python train.py --n_head=9 --n_kv_head=9 --head_dim=64 --norm_eps=1e-05 --rope_fraction=1.0 --qk_norm=false --attn_scale=0.125 --extras=["capped logits"] --optimizer="muon_variant" --lr=0.0103 --lr_head=0.00363 --decay_fraction=0.306 --batch_tokens=65536 --seq_len=1024
MLP neurons of a small language model. Each row is named by its layer, matrix (gate and up: input weights) and neuron, and shows model dimensions 272-463. Each number is 128 + 32 x the weight over its row's rms, rounded and kept within 0 to 255. Numbers have three digits each. A neuron's up and down rows have the sign that makes its largest values positive.
After each neuron's rows, "fires after" lists the tokens most often just before its 100 highest values on Wikipedia text that the model never trained on.

L3.gate957:123153104126146004103109119109090138085123124165120070136126128181108034178201121122054141192114101150152150117117124155142168086146120178097078122144134103145146141124117120120025089146154147154108161147158152160132117059159199135127129135141124114100104153136158166162164100117146071121175157116121122167111072140109139134105143105188098112116120068159097127185139109175119127067135105108096187096142070089143106091158096128138141108131142118101120134092136123126158073092109203088104147085184142156127140139102102073125080103108093105095110131117158178135164167103069085111
L3.up957:170155180143044121104055151110098154146142096137150042163173113119145101124126167117150135132082198147131109174109128205107145158129129152128090133159139143095125111078115179065114152118167170087120171170167142191190061128139090170143111126147060083155104117073167138152107148074130146103133091117129162106117150111126125206091142119117125142128155091123126152106146158131121118167165113193183144147110061130148160193143127144188153156094078125138127111146190160106102127155115200147155124101127125129084112177160089093131141132093145144107130142174164159167154177137127085117
fires after: " the", " The"

L2.gate897:103146121073135158104087109122115171144125226092150182136136111091083094162122154173164152072122104089076123095126127146092082133202126070162147115184086157092134153091141148132133102105155104125100175156133119114149133095141079139177082168175132124138098092105134083133145085127134086140107125082125141096158092108086160149107196149088199108123125109102137123131137099129117149119109132176115132148145094090062145090135138127090187078136091121155062080122116107189113114108119146134114117185161138143090092127124201135152152194136085100114117147168146123105122117159167157152
L2.up897:121168158137168071057088181106127154129147197059117094120105143101119078123117101163188138113112097066141117109159120121116162129199181117168112101126082101163156133158129089157090131134133077146107163164152138164108145159148117112207174119106146132153104144092135127138111147139176065080140117133137166120109137148170144147096184192111104131124155126094023094113136107115145178128153176102109176134175128112152130134152103140115165084184069195087093072114118070167108130116147166102168071168141048094134197054094132084106118162130143096081103118112150097111138157114166176097
fires after: ",", "s"

L4.gate1144:083164146091073128131103127084160150110128156139149110110120115113124182085191172143132134146151125131070168088116172138123097151076111112148080154123150162124120175110108117131176151085080114130100171107131085095107095100071097122159175131113114152128132116095116118108159147128131142150099137153041133139157083109128124172227101125109178098137166108049133120166172094116130103120146107121136140177146163146118098153150136120148141121135113040120107116151165130103107099136105161140106129130139147086109141126096133095160137085136142123135135191140127144107135157159098138142
L4.up1144:136147113122121169094135133128113136170080159213088093151135142157103127113111090181171114149105104102207173133149154109112090070127173112126172161169158140128100137126147158152089143084147079107108144106164076106110153198106118162127139173109125143146089106159152136120106131172124160086161141109108108092148136106169103125134184110137130182155109130156136047090150118198113119075139145136093130103134126163064075116137144084146138148186085127063170123138164090102115164081095163132150121129091121096149185110157135121118187162148153150116134155126145150163158129075076132121
fires after: " |", "4", "9", "0", "p", ")"

L2.gate553:109169129180116128149150138146140131110113126156124105152151131085146107196126124112178126140130095155102068106158187137115111120057141046089098095110086160163088137111133122097126103080158115112158145171117185151139102190189081155121140114111102130120123099126128072120128191138133130157177112136182141127066115133143162146108095146129135158139109123141111117116097066129110086087128088104123102081105197170124107129097162179180204129154112094138154104130149174124091095143130118106088122136088139146156186066087083099132130126130148104142165109137111112131149174174081177148
L2.up553:071176175147128120124126103148097153103106164160158079143187072153168131081095068146120187120126153142098095144112148087122132079100153122125115081194126111146128138112161122076125154090090126171180145166123127119150158115176123113099152190105096088147163181103112137129136161161175083128133158177191127106156113159148117135151144126156200140124095201132106083128118194072117125158071146072077062142123117135197100128111132090159174084075135189118124119160204093064104150113120116126132101166135184090091116079169101111130165152148106132113105035151108147131116093160173123198
fires after: " sat", "T", " p", " res", "'", "."

L2.gate1190:089096120148161154120162208102155118100091076158110121178235143129135100107109089194133107159129106155164066129114108187103142094157158169112166128203155088115112072098125067121101117186112084152149144161089143119095161157029161147113083154157175135175166168146127082181095120133171165077143076140210144142181127111124102125127168152109145138140100104141157113136157117151144087145071109122082122111135168087108156148145171052181113149124156157149113172119188112103109155111146114106104046166121108102139117142123132149137160118145124062157125131140151137118184107149080128116
L2.up1190:155169132117165226134181125119125120137125121110103130160137114107121119107091116127133132188044063140085129135088133114091037147177165112091093137165123157146113113106110149079112137089102130157099156143114174205122111144106123149138075187186128148116161132144156153152134040111157163126132118118093106105171108135138123149120108141117132075152094134101164115191125151153149128140102073139107169158150120134106085179159182115130142150134144104183091129136152145110134110128118208166168124143131034092187149040135138118181143105145149113140114135160128135099082134121112110134
fires after: "\n\n", "\n", " Year", "."

L2.gate304:095134159113199170107170103156119145123146121128147157141177069101097124125136156153145118142156105137146121143101106153078130140165048139130141157148091112109183145141115089139178209138144088120195064139115170148107075148146157136113157130105115162103112116114097083145093172101117158120111163084109124070154136127156144138145077108118179064118097141103149148102129110104113137125092097115113140173142163119171129067105150102146142133147138185096134198136139057195112176161218136150074126192070118113108112119153110106083051107143127143164151112080151086162174044142112130086
L2.up304:145125164164148180140189195136152187176232193132142079124170151110143138130168163084159105145121105145130137098101212123111074174189042146076090133141176092099115150091078101114179192155164090103143135100109147110185099112139109171152106139128098139086139126058093188124120169077084150100105122105105142134144133121163160121160147152097179062153126182135117161106122115152108109099128116126116142159078135179132141127149132129147183116162132134083143115165143076162125143108146133164066104146084153113081102152106144118136025116121091141098112123158127118125124120150146103145
fires after: ".", " ."

L3.gate45:197109145123116149141109175167177147130213087157155092143119073133138183103091150156159067191071151137115153155124125144133124133114132084165076153127107154128141129140110106108105168126120145062135143128097108156090116183094132098189108134182064160110093129127154160132134121126097109099156142175156121180115098087091164108045199158143074132138119154115124116085077112120162112110110138165067106151097155155125126140154144137143128102090124130099146120118131129208071134119101123145055114154094131123104175127095151130178144115152109138135127077118126144191186115137164097126
L3.up45:105182141126094165139070110167107148127070086150130110151085157174094099100109087181107112143132100124107156167128130116139142174110150124119174070140099166117103154119163149134139184115154105128154170119136085190181196142155158116075122114153126138125138166086134122120167154128128135153155066134148137109179068115157174153084216069109144096091160122122088089101165164160121114129092146125114146132099057090145165144173150144105167121112155165115114140133159180170144096130045141128144114138088179099115104123144153112116113098132142151168067109133135111159088090111072102168
fires after: ",", " This", " le", " T"

L4.gate238:132145113134087127086097093131191112143155099151142154117165147110120161120106093121180172105124154187120136121136062152129121134085123114107087166166142107196135145115151126108153102086121080099110116170150137096154140123124174149169132081110107152184080164136110136144088159068136113093133113144096160180121160192178139138149142115135127203118089179073129157099104112126160119087147133122196127103144120121115154134096184170123161136080098174161146150083105134106128072127115092096152098155140091154143125126161089143110083112158192118147090096126069156156118106131134084172
L4.up238:182171076059095066117077180119132103160118171117075148123090137115088112140092158146081151158164157177144127124115128119141137135143129148103133100161101089164098092110077127061140159117118107109116168137147054185146102163139086101050115130109107120168132125109122117092076121085159114172110114116139148100110067127170171110107079150173106099078065133160071076108144113206173133124130116121058121112063108142143097116164119112078121123077149067121169097117152156146130162059153108073090101131116101196155114162120155147132107094142122199119139113119171206138187129147154110175
fires after: ".", ",", " but", " and", "\n\n", " \""

L3.gate1502:157108122160115131092083113124166037114127204094108173076145143179118142151108187137079120122166087112120146125145116168123152157167138126134168150096158121114078125115108120162087116162225119083058092149176122162124177070048115116142102169134140151180158151126145104133154127158140129113079037120109110129086123118116145194109128083130166144135071146130130208219185147124121095130108110135135124151144168181101133203171080125131111172126174056095049095088135101115151154124093124123153153102128114137157115103080161073103100146165155142143126126179078097119133136106085113081
L3.up1502:094133157161145130125129140087155125138086104196200059162162138133151121154129140154104162128153032179151187137132136061141130159135074147132111118188067125179108105130142103152188098206124129125099158137177039106185099178154112113144152079118105123130093125146122079129088154109118126166113139112146109144150123152117164176074098134119140178180157124097157156154091094181116151165112139140089088156184131164126130120142142187143130122111098079152090183164129078141171146128143082152190166113096039150064194086105171062160102104095082140151177109135176139125161093111131151145
fires after: ".", " |", "|", ")"

L4.gate15:147058129130197133113178063095112051149128102122102144073095150141118034128090167122061088162214131123153190147112091147144122125144118103123090121065161128086145147133139127137091077110138145061137116123091094097124117115124093113167126118104125130076123166154073133135140117107157179120127115125164116143155070206127163131109082084095096166154177138157166108136175097142168161149167130115111174135122011068126086128095120099118125069158130146125152084106140091134104093092112156121117190062176116148124132084130114083174112126132159101139112106137141121193124143088114147117
L4.up15:165104153103101167149162146131129045121098115212154070095089121139128125146168127153135131151124170115076146157088108170177118099089174104090086094122111123135127097096181125125098120157075143112117091142163196160171106160114103153088120102126073138135128196193146143123164103128199112100174132123096077148146141213195122151136097145112145189102198179088141095148110146098142107087050116183144130116112087184176165098086097104134072114148123186173105034186130121176136150095107132107133146129153143165100120153165070109139118129076138154086136089136122155172171140115094046145
fires after: " the", " The", "elli", "The"

L2.gate494:122043117121132131133104115156192180118092086086153140168112127135105140104150181137068167172119168080113105111057173089116107065095147159121182144162097114162130156135122095129208096108158114126118140149127093132153106081108118134128095131110140153148165121119105099129131115110131149124126091111120119202133124146187146071074161116186146136128106050161164145094125130111176094198134133165189116074118072102108134131215116148157159097098150096168122068105120133118099163053142096125099145130143141131148077112144149192130163153136127100145080139158133134108137106127092122167
L2.up494:103106169147157085136125117148167107120134147196101142093119175162140117084145158123122141095104085124161123126179126100129131174074087097177228114140156140121130139139108126104144128077129152161062188168124146167091133142113162125097156138134147146147054135063124181123155125028089150115056115150100122097147151109170151174132111166187160133145093101086096097120113126136118106075141099161077061121142108086158084085119175167142170149106065089184096126170116133126103097095156163142075121113053126109134128137209166105107162108143110158174115209094132137131118133156133096136
fires after: "\n\n", " Ro"

L3.gate1403:178105116135126151070083145136111088120160139184058162102154146082071142134122148078151136174079089090165088091111085129085064136136088093107113111110083154159122171124062124120174156140190083096128099138177169174139094112087061162150071113155115119120098134103116068196173125183093142105153107092091190168165067128181143121155131166107122160114159100149185077159179089119091135151098089062122096115123088140086159125166129117097134107209150147167186199152116108116117144125140115030094150085114088081156104137133071119139128156135102123089129144155113151059132179089124175113
L3.up1403:111100141153104125121141151136150158093149142101119127083131182163113088112164087163133197106181151130109167120109118182120139131121143085104091157135142112160144107104140112132140071212170148088183124105073208154154130121179102110115069136158083111170143085194138134135148146123093110122199143162147143112121127134176165099136168152114138149127174052107120132128128054136126077140150125186138104100135122155088137163074140102101083100123117089067144133141099098125115165174125113171162160130132179110167136118104169190101102160092214103170102154087133180135156138104132159172
fires after: " a", " the"

L3.gate518:137089162082132066115111052114143057073152118064134120100102097131105157090150109058149122121205155102145159110122145160078106160127103079118125205158189137128151118116101089139144196094137175164123062172147106192146132153119126171128142094168102017142116125097146115168065089097140137124128150053064115188124192128123056121123105188144158196080170117152115123128127117099082136135101121079134134115071117135145096156161151088114136120097108108139182114191162154097072121133174088106141215102044195132198164090136109142093148093113075136121107111147136116130128175175172115131
L3.up518:184095133093111131121094114142061150040140156098145127124188144176100115095080129062156175189174135142144107196115162064097155185155115107133169132166121116053145168145093101104144075164120131094120099137128154148120095161071105094171156146112180087074115091130145177065101095155136142129165130131121066143107131103111092152144093146117081084130136096109093098133145146156130122203129101127074135140085103154130108122122222131166124093120122115179122076149133140082154140127128191058078155151129127090175139096105102127104109114109158134132144116148136172130086185155100138106
fires after: "s", "es", "ies"

L2.gate1370:143133118175091123134117109113163075048097140099128147162085129123093122120170157144106143127155126105149094140105138125059129155069125127122110118147137134105138109140171083139115080141122099170097144128150062145077095135147133121157109097148139140149127135137115098199109105093142112108187203129131087120186163105121087148071145114164098122122086082120118150100101115115136117173184092126102084215123120137122093161110116106127126047161158133142150174165136175118102101138136172050088118121127174155164181130111159103175152161186160151173139136109151078098080084114129084115
L2.up1370:131156081186125078122091093190102140101151190087159091106112122118146114123050120109115113161115110140148151132090129135103104130146068106095081154136146135183120117119255084157114113128173110160150068066109130145143127133127120118176119139176154161153161116102106117106157073065094156161142070156152100108116118095136117108123127094157141160153159123129127167085136078101125130132159064114086089183147181173130117205129064104133138077153137079120145187117118115131145093080107107083057131179136135097127151199081094126172078138183136172165169140159157084162096112162096099159
fires after: ".", " .", " San", "mont", " Emer"

L3.gate1115:135146140103137152063089122087083116111076134166138138094131163125159137125077097114151088148100147147128201135125159100081143157166182154156135101051157073154097161158142138128117186122148083138066125123079092125122097155131109148145116105123075146137097115080132165132138106195112169180159123124107151145090156138171103187110117154094147069134156064136146151170166171144145155085095151113098115097110096118149098111080124157085040142174155160103083166145130104110099089161111114066143098085141152102098032146064193156094193116100164184170119164117147127134154110135130134147
L3.up1115:137092138161092069113193152129127106149114135151105149171143117153092101141144146067117184098094097142151160126102138119055145151187162114143124146137059101142106129044157146117083105211124089077151146127129108099106081102060136115123132129089148136132110167083152108137055073145131192116114121142122082156155092071118119092096098163127137034103160130090154160057106189114173143100158127127150141177108170100123120137103128161128066193146085131090112143164132058079138191124126119064159184144121154081122182162161121131135136090095137126129119123144150107124092116131160088155
fires after: " as", " As", "As"

L3.gate1416:161123181204103112129090103128052091121140132120151215130175109114098082091144115144116083109125122119107105132131138105084105139103139145134099111137168180141133130132141175151105128127113123117082101082034153112134122076110098105131137054136150145134063148142131111123173116127138126073136174098203102171097139170115077204078119142117141187124191171134135149135083149122108142187158119084121178101074146134149079138164083125108117132174131088114153146125101121147143143087127129091159108128146104140163107119120105058168076211129133074125128149130103135164153147055143163138
L3.up1416:106081190096162106091093182124113135122124163143150157161128118166131149115110055114088161068157148159126074096091157083105121093123133140062101129162093119144079124154114153139127186177087158161098198178080124079204165189082170136121180122163128165110146134132053148107159124139173111141117159172102107129145138186117109147099191156119092115063131049166132102113072075169144085166078114108127126157094157146122153137104101182161119105139199129149089096086144113122116149108132171140121141115107071081153154171116150147107137152071089067152114132096128165102150117100184102088
fires after: " the", " De", " de", " some", " The", "De"

L3.gate348:123133123130179101099087230119102171091111117111172114131157193101097195146121052141129133081097073098174105149158103134063127145170133135080118121120183117151158144148064135056130087104156140094142184150142104128127094152146091168109172092077147093134135156151120192119132157129156149167068108109116105083136090107136145072087087159154114096104140092158131146126160133144134161178114143099118127076116200105131130188100148108129138120233103088201126143128141158129088155090108144098124152137083096169120145113102148184178085106118164160142167095147148119082073080143117185171
L3.up348:160112088156133177052120120156073090098102065147159121124158180062067137150082127098142176124103097073142161101134123117166061086114104063136112136118113108124149103159116158101124115087097145148116178165092085124076071125129130128157118176067093140074099128119155135121128102123151127117103127165124151070097168146141160166117126089136175153154178131147150100096135121149109156168111101091103095120123160145125154137146204127149081083147121092092157156151094094129166104195133099109124147080135194125098181138134093195123179170143108105182103099146107136102100131106163172124
fires after: " a", " l", "U", " A"

L3.gate356:126156107162125130095119177090155109164136142149162077148091117156128133163138157085083068159094134156133158044078133123169092151096185149100114117123119158122149201139137112195131078117095112108135124137192101096084104128169151164111180188116194157143128101094148099141114131090158143153153067080105113176119231097102180096101195121201143108153149121191139156141069149190110101113101148147114138135118180173118103123132167132155121105101079216198147136072154108177140106098168133125122122085078088133119163082207137152161160138131078092097150145063115133138133086108133138129
L3.up356:166117116101136086115151127157073079131098148130067150139123110136113111097132104135135178072111130104082108127123088101096088106163153146110101106110186122205083195131143128135064104090117155150157126096171119082125160074104141156109126077143193167117087207129136090169150083154149137118131150119135118174213116103098135118194085131129035119128164122138164145129165096093106161114128105128184084110093101108133134165075095161111084172163156152106083119227161150125152138099136155154073112103136073176144142130122183138075161114113130168146067179151119159134092130134161197112
fires after: " in", ".", " on", " during", " In"

L3.gate330:135129163106089102178116128173102119127131124231124089119153113128147159144144143147152144088167167072225117138098111208167121152135100005140041134118176102057095111148110135107108081193102102112122161169129104159129133135107141162167121163112197116157181126155154103119142165118176133095152152127214145103153108195175137133131129152176124129146159124141200164107111149166075170146157098161149146093104099136118130181140068046134071127135164137135149104091103211132115183139132138121106160179164096143136137194103140060134104088117090106067158093098167130151105181111116126120
L3.up330:127116111114085101168098192120070143087141168115147099092135147123109192140162128146124129104106154030175059125168119144130124067159133068150107090151195167088132114185194144139121127172130118110208162089116135189126110138091122131135107161140169149141143108106127081126159183137113156110208124116200112153118141140161114110141070193169144052124142091142181147129153122152088103152130135173123171102095138131095134146129165127140108118092151121145090088039082175090113128169099114179072151095166166176146129133148153125085138085153121164125106150116085093138148115131178077158
fires after: ","

L2.gate1156:087102125126090113111119157136136124131116158131106076109102132139171116146081090167126156114160131157139148158136190165161124175084138076118049115173129129082115148151128077171164083134105130137127168123033119173146101176121132084144135131100138085108131085170166119135083135147085154101181104110172158067173083141057191133133128111124152165168132133101187112172103120149138168128120122134156142132096157149127113175175165020123106160173163148186093084184095166094142159185090129126100142130144192065154150081117139121152174137176089112113144171063190127108133182166150170103
L2.up1156:131127132084154127158127124154137159181131133134141081146114191190126160094156076152048069148150201163134195145113180145125183163072175097154116068176179164141135103147143113122136133099074102098151135037107115199093068139140166112084122126147151135127116083099121128122136134098055159112168093158179089166154062159076136119134086116096102139111158109150138075143144126122081135122137122230110131075077149090149098147152150097119156112099146072156084087073102104039138063155123137176107129120104184121119177123069118123143166140140130177113139170063089110125103153166101111174
fires after: ","

L2.gate160:118129123089101196155036096133087125184092111147129112118150170144155117145123090106060076143119122189142138143095119059154162117063153058168087160108141170094140122198138117124110154122094147124147166150083115175092161149137079116125147154138129145059094164055141163134078105096088198122160118154096098109146076165129131141119103085133129127099077146158186107132117166153129116092177114153150146132106146161200076101119171104102129160061112180130137068147095125071127062167136093154089154077058171107148147080141153116124174088142143180123168171077106045131183161199109070156
L2.up160:134106109162106134135110094125082166122154194085073082104116182131104160140098086105117108115127142124082155171103108150136151152089153129143134125110148139093162156135158078139115166126136146122130130176152122176112136144101077089158127138070105147143032165104184178130139134109161151072137136071074103136118081163116117191176154096075116147143115116151135154147114151105159176126182106141152077140142132106174108124120119096098156079138167174103140111083151186099092100133110150138112168108070193135168147063094166075092146106189141142155131136088177074159123173171154123129
fires after: ","

L2.gate309:118104139124183106138154153128164112097105118128084146131201165134147106131135093204163059085083111162061087151086097144166152129098119177126158078153172172099087164093119136110153109108128123037125171152137172120111154140129090161120164140103115083163069083099123157088144136129134127125107176149144136102064108162103150116123098158134157161123112134120209125127109161083161156137143130154109110106204179154072104109143077128144128126112112059132132119124138067139123159151118138166093147073140196128108123088117137069150113137063101140160146183149078110196093061084122059199
L2.up309:168140155091151066062143150089150127170099128106107123183151108138129107124088147150123089059156132126060113180126117106121078135147078113128162130060206123118102080121136141174105148133094109073151178103135113104100188135142138154140137102085144126155125125062129185121153140105129162132050155171139138114126191102118152159124129112140054143066132148148101160170117125178147104155121199174138158109095126127078106152125126123131139143126207098069107153133149091080121195109137102103129131105107137101085061158168139142126112183182153157142131157138136145151154089148145156165
fires after: " Ra", " ra", " Ta", "R", "H", "B"

L2.gate788:087112120123152153126110124105171098125097091135148115089109169121089106128158070156108086135117110115094136103099099125120087137124186074145067152087166157084162089149114119173174123185190175119149095133133134176104105142182104129142106156130174115149111120163180151180175141156107106119098072156173126115142141146134101130129139156167139156084112118096084143117079198119199127121086108121158166108136157176130135126106131107109141112123112114150099095163124173079083150082171151138143115092143111160084189141129094156164109096128130127172113129151138084087145120184096120126
L2.up788:138141194128128159100144132168147112123055115124140128169175183156110132153126090101090123133093123144122103094117182189124109090145184049118110146145101133101137097201166102141087105105168140177104156068124119140091165091124168148116194106179110166151122146117210119108087104158142070145149104123162098116123102127184150154114063148158037195139101122139177183163114130124160093152136099117106131102147143118082101121080119172138118144100159123193108053162158156165110138093139151138105091148163175124087155146138166058144180125125131122123175095126073181133130120172173084156
fires after: ".", " Loss", " Win"

L4.gate89:061100101120159134073087130126143142138155127141179070121153146132130114149128147140097122135143110176157143202154167166151140109091116102108101093139094173088085127145136103083127140188167118121124118122170109126109143100098168166176100151141085152031169085067177121066120129163117121153169127189121180118127115126174073136131177108130171120070082158093159118113118170168121098168178153128191104185093132130104186155138144155106198170111122142129134122167117127092181174099124147136147147144155115177150151083125130178163100119094095077137114110100133139157087191142092136094
L4.up89:143082091162098077092110155163112179169141115128135068154189222188152064184115105122101188131118124118123135135104125109139150143124151169069136160105101167127102186132111151107146128166135127091137120161133109114070140083102174149159105146186148120135165048103137140136159168163127116157127111239130113173138084128146121148180143093169147150073143143122197168150106140110154126161192090101137126128059090143110164152131109106113138139102109156144124148113130158088140143163128152162124117116155179184129132147097128143146101048081119081098134178123108115172116156154136128111
fires after: "uki", ",", " was", " is", ")"

L4.gate588:129138104049123128110102119161158179133128049113103088124131167076135120209095114133182093166169079140096104163053117153125152215072110099118105131102071162125144138130140119162140083091113137056114151150094142114189154082063088126112206165099170140123083178137161157133138125104152101110088153129172091111150183110067140132173192116169096102107107108110075155136085130119139148135142130105135089082150098087130089147171142152107165163119140066108114128109114165156117188130127139095102132180156135134143158141170122117131133107174141156114119140117095153162113160175132107134
L4.up588:103117132100128165089110138094135138166099142148098074090135104097155134113070113205197182175163074164118104158190110107134120155112111068165119206124082127161111081190140116147079117140138121128200150125145176152115192123103160156102154134097118104116085164140048085101137098126130127135111124170121137136123097130146145181111126207062114142070143087180212062152134123153125096117129131053101105129111114199123142094149123150157155171182134120132152156134149151157115139086124162078155176120133186136152073173120108140136160106087149146118115146104134115116072107148113135174
fires after: " the", " Ra", " L"

L3.gate701:117125128174081111127149186106097098092142134125130132168094125145125137167102106136147139178028131149084105109149157136125113140064092188076199179136115112105168160121164091182089089115107116077113093181141104086161169150121119135130067072138174098140155139206146153171130138127151095110174113128109107160103121157138122087107150110134141145133133151148155105161074209046179108112143105118102158122091095094094152126100156091186121141151154119123117142072167150171128160098127099132150156095198120094132122150138183157113175150121086146115167158118089137089085152094099121137
L3.up701:134119107133094112129120156118072099135100149101170148100053182124102141064144137080161174143128141109179117182072131128149102130127093133098155141156163103137107155149162138145087126072110144136115162138120087120079114136120113082187096120178124152124090139149168123119127158125111130062115099078143116173093062111202130097154104142181138119094194147218140083155102157071136082100116111095124087095146098076126125118155128143137085046123111174134125099166136149081106134132099164127157069096176085120159179091138133117157144121183098134103116109066168155141102174134164147097
fires after: "\n\n"

L3.gate1208:152128121126182099149142078146119164064110107129157144121153143100126118123175073121088175139104159126137129085142117169133145095132132121158072203145111130147071180089174072151094147135166092181164155109168110171108101110136157113177122121184128096127125161112098152171100138135125091109155130135166117190105118080113117098176054091144140095151150083222111195200140160137189156126143101157102092108082147069134203167092086108147157237123168158132078125118152112093070134166130138116155141138139075084099151117106155089101087149129120123160108157116098161114158130189095124132
L3.up1208:135132056152148153131099118113128128142157103110098152152184136134136170156143150074096063163146120063110166154187144117175158095147125149146152115118113102164187139103115149101147169155160118159156061142125123056088146112105118134107133154205114127133167148146046120100093155138147067112166086146144171148092152113151135144135094088138166135154144069130172118137105124150167131126128082114146093070169121122173119146158117094142106141173051106101133162183138130157111181175106096085113171108152130105039096183113147069125134121148138126144146108128137154207161099116111117112
fires after: " |", " 2", " 3", " 4", "Se"

L4.gate985:132119154058119087081128158140095116057156134130106123106123092076104092162171157140164164123162108132157059124132087119108113144148177191133210154066084093171127178144119112181110123125093157107141080165174118029132138223119134132142109073133127132135087117144095181100109084139117128120140152115135110136127111071166175139091126147132138151100208100119104127174070117144136158123076126082125109151079121147118132121138128137087146092052130124128122044104147105138145187126179088126158122225184114077121121113175162149090168068143062142117097134084139096112127105131071175156
L4.up985:184137096066116130086063147128140117127101175130098130172123110122123134108125095108123139090119089131097129107104100177169148135104126136136114121199073135076112106106115100121125155181108178157125193135075179153157129132088115150111089080093111075097084082112122086123142060134205163104118111173137149106080150142148094141065175129053130103123183096138180148187151134137101109140084120050144115105108148129163111149167119109121176129157100137161096128146151122113164116161112100142124118142150136062135095176130133145165152101149066140096126124150151195101138136111094082075
fires after: ",", "\n", " well", "s"

L4.gate1164:153096102123128102131107089138122144168119159138154167149178040101104145140094083124065137151146136114171086183104107118109124150159184148116111149143144108104144096120091106125049164073168093157139106179146107158131150146109095182139075130170108082175138116150143081155164144164143109114115198138115132152135147164109147077145102190107129174097142147123125177160115115188119126128112132079130129171137108106098081171096124147141098177117151100100126112135133168129130115109186113072128129090090128117139130131077133136167194136151118113150120160099106108134179172103201102109
L4.up1164:137193142120170140119119141106137107141132112145126110117148144144142142096098184077140144182197122141141079111135124159143147081112151095159145134098132129094136151124154077114189183078137105147065158102166060173104136173109143150140224116138209085120147169128109115112208174166140139147091119122149087190161122098166117132204098109089064151107099126142131110156134105112097135079109144145084147105101165129121078127138127174133109109148048140133159114138138167143137114081059172173132137077164149164172161142095072120159095180108113186112139181125131110107146135133193158154
fires after: ",", "\n", ":", " said", "and"

L2.gate1248:145148159135103180074162114069103112166076116187086114119092136136133213194096124087079156152158086154098149151117145130164114044059125121089097111156119136164176131118131105166169123157148116132130099111184099160129099102180142090091057146139084134119137181129114126201094100146175126098164153156120088136140152148131116122206113075171149159123131120109087167108129199161108118082127120076124136187102136086072131127161129167106154170109073106162167149182149191171139126139144125141050153121102129110126089105086138156190110130147153109225109181148141108174164185109110144103
L2.up1248:099127109120078146166164126117162155086135077165178158167088104060098146145060065173188144131114112121107101121196125165145111118142156126075129140102150140151136054185061093097110069163125173119143180122106138150080169095139140091168138143159125166093179145144113140115097108160113126056138116138198072119091114099154117097194139156162137149185121109112148110139145115137145070117095129107158084151145134170110129173119119177205186136121128095176137148144148120112118161128129173171125111170081129122143167131130151164122114133157114112148128168067116177129141126119129182144
fires after: " res", " p", " Pi", " Res", " rec", "ci"

L3.gate1507:081147142100117129138119105077087109132141087141158122071134126184138097141156155122172090151121111189162172080107113161059102163166132155126156146129145127059136108082163076092150144146191108140095091170114178153129122123115102160116146088158069187106102098065122099118093160113149168150100148123140101117142099090095091081126149127178075088137104110145109139140131146077101180065113114150089177115076126132117079129076140184127178212182146113133176153115138118105143109101130128162136106147152101103149147131062168090089110112101150109106093119148135092145125116121064125211
L3.up1507:114124105054190164143148160165101105156167143122108128126139106116175069109136088135079069116086136101100187095118150112121108132089084118132146100118060132096178141119152109091125102190184047164080129099120182166072148127095086117142106135141134154147134134145133088083137108143155091135108139153116128184101143148116126142105139132107110082161105153144127100140153131064146116115059070134102119078101157115166130155125112162176114129144085143173159184065047156142094095130151124083137135114086118109154104096160185146103089141116151116137134113161124113098201167070149135179
fires after: " the", " a", " as", "s", " their", " his"

L3.gate568:096123128132127078178133120097144142112142120142130124131098153132149089176122154126100178112107179141160155141075148119135073158154131125125128141113120170099120138126092112108101093118163134172133079137181124131170089116162167150144081157095109196140162166109137150162109192174174098041098161133201100105165092129133146104117104105151087109132131133121185148150159083123143139096102121125139161095117136146128115143161141153106088136129158168096119059056156087164143188129098174129100106154157169179107151133113110131170170138080112094103144126159127180126154127132202149103
L3.up568:133144125155157106051155150161094148120108146127177184113153130169090152118116123105086121114137163184101145145118101114176119126132082163082108151094158115177117081120101119129032119188118121178117108172100079099133166094101136139155147126121125204139051162180183154188132145173168111172145174087066138105152138125130188076150096083128136137141153178145122124195121123125132108101071080108112102097143116180134149151147105109171165115085162070148056174146101117088122089100170147091132155159180164057123172123091096144135118136145142118106056124167146144113110133109090120094
fires after: " the", " his", "The", " The"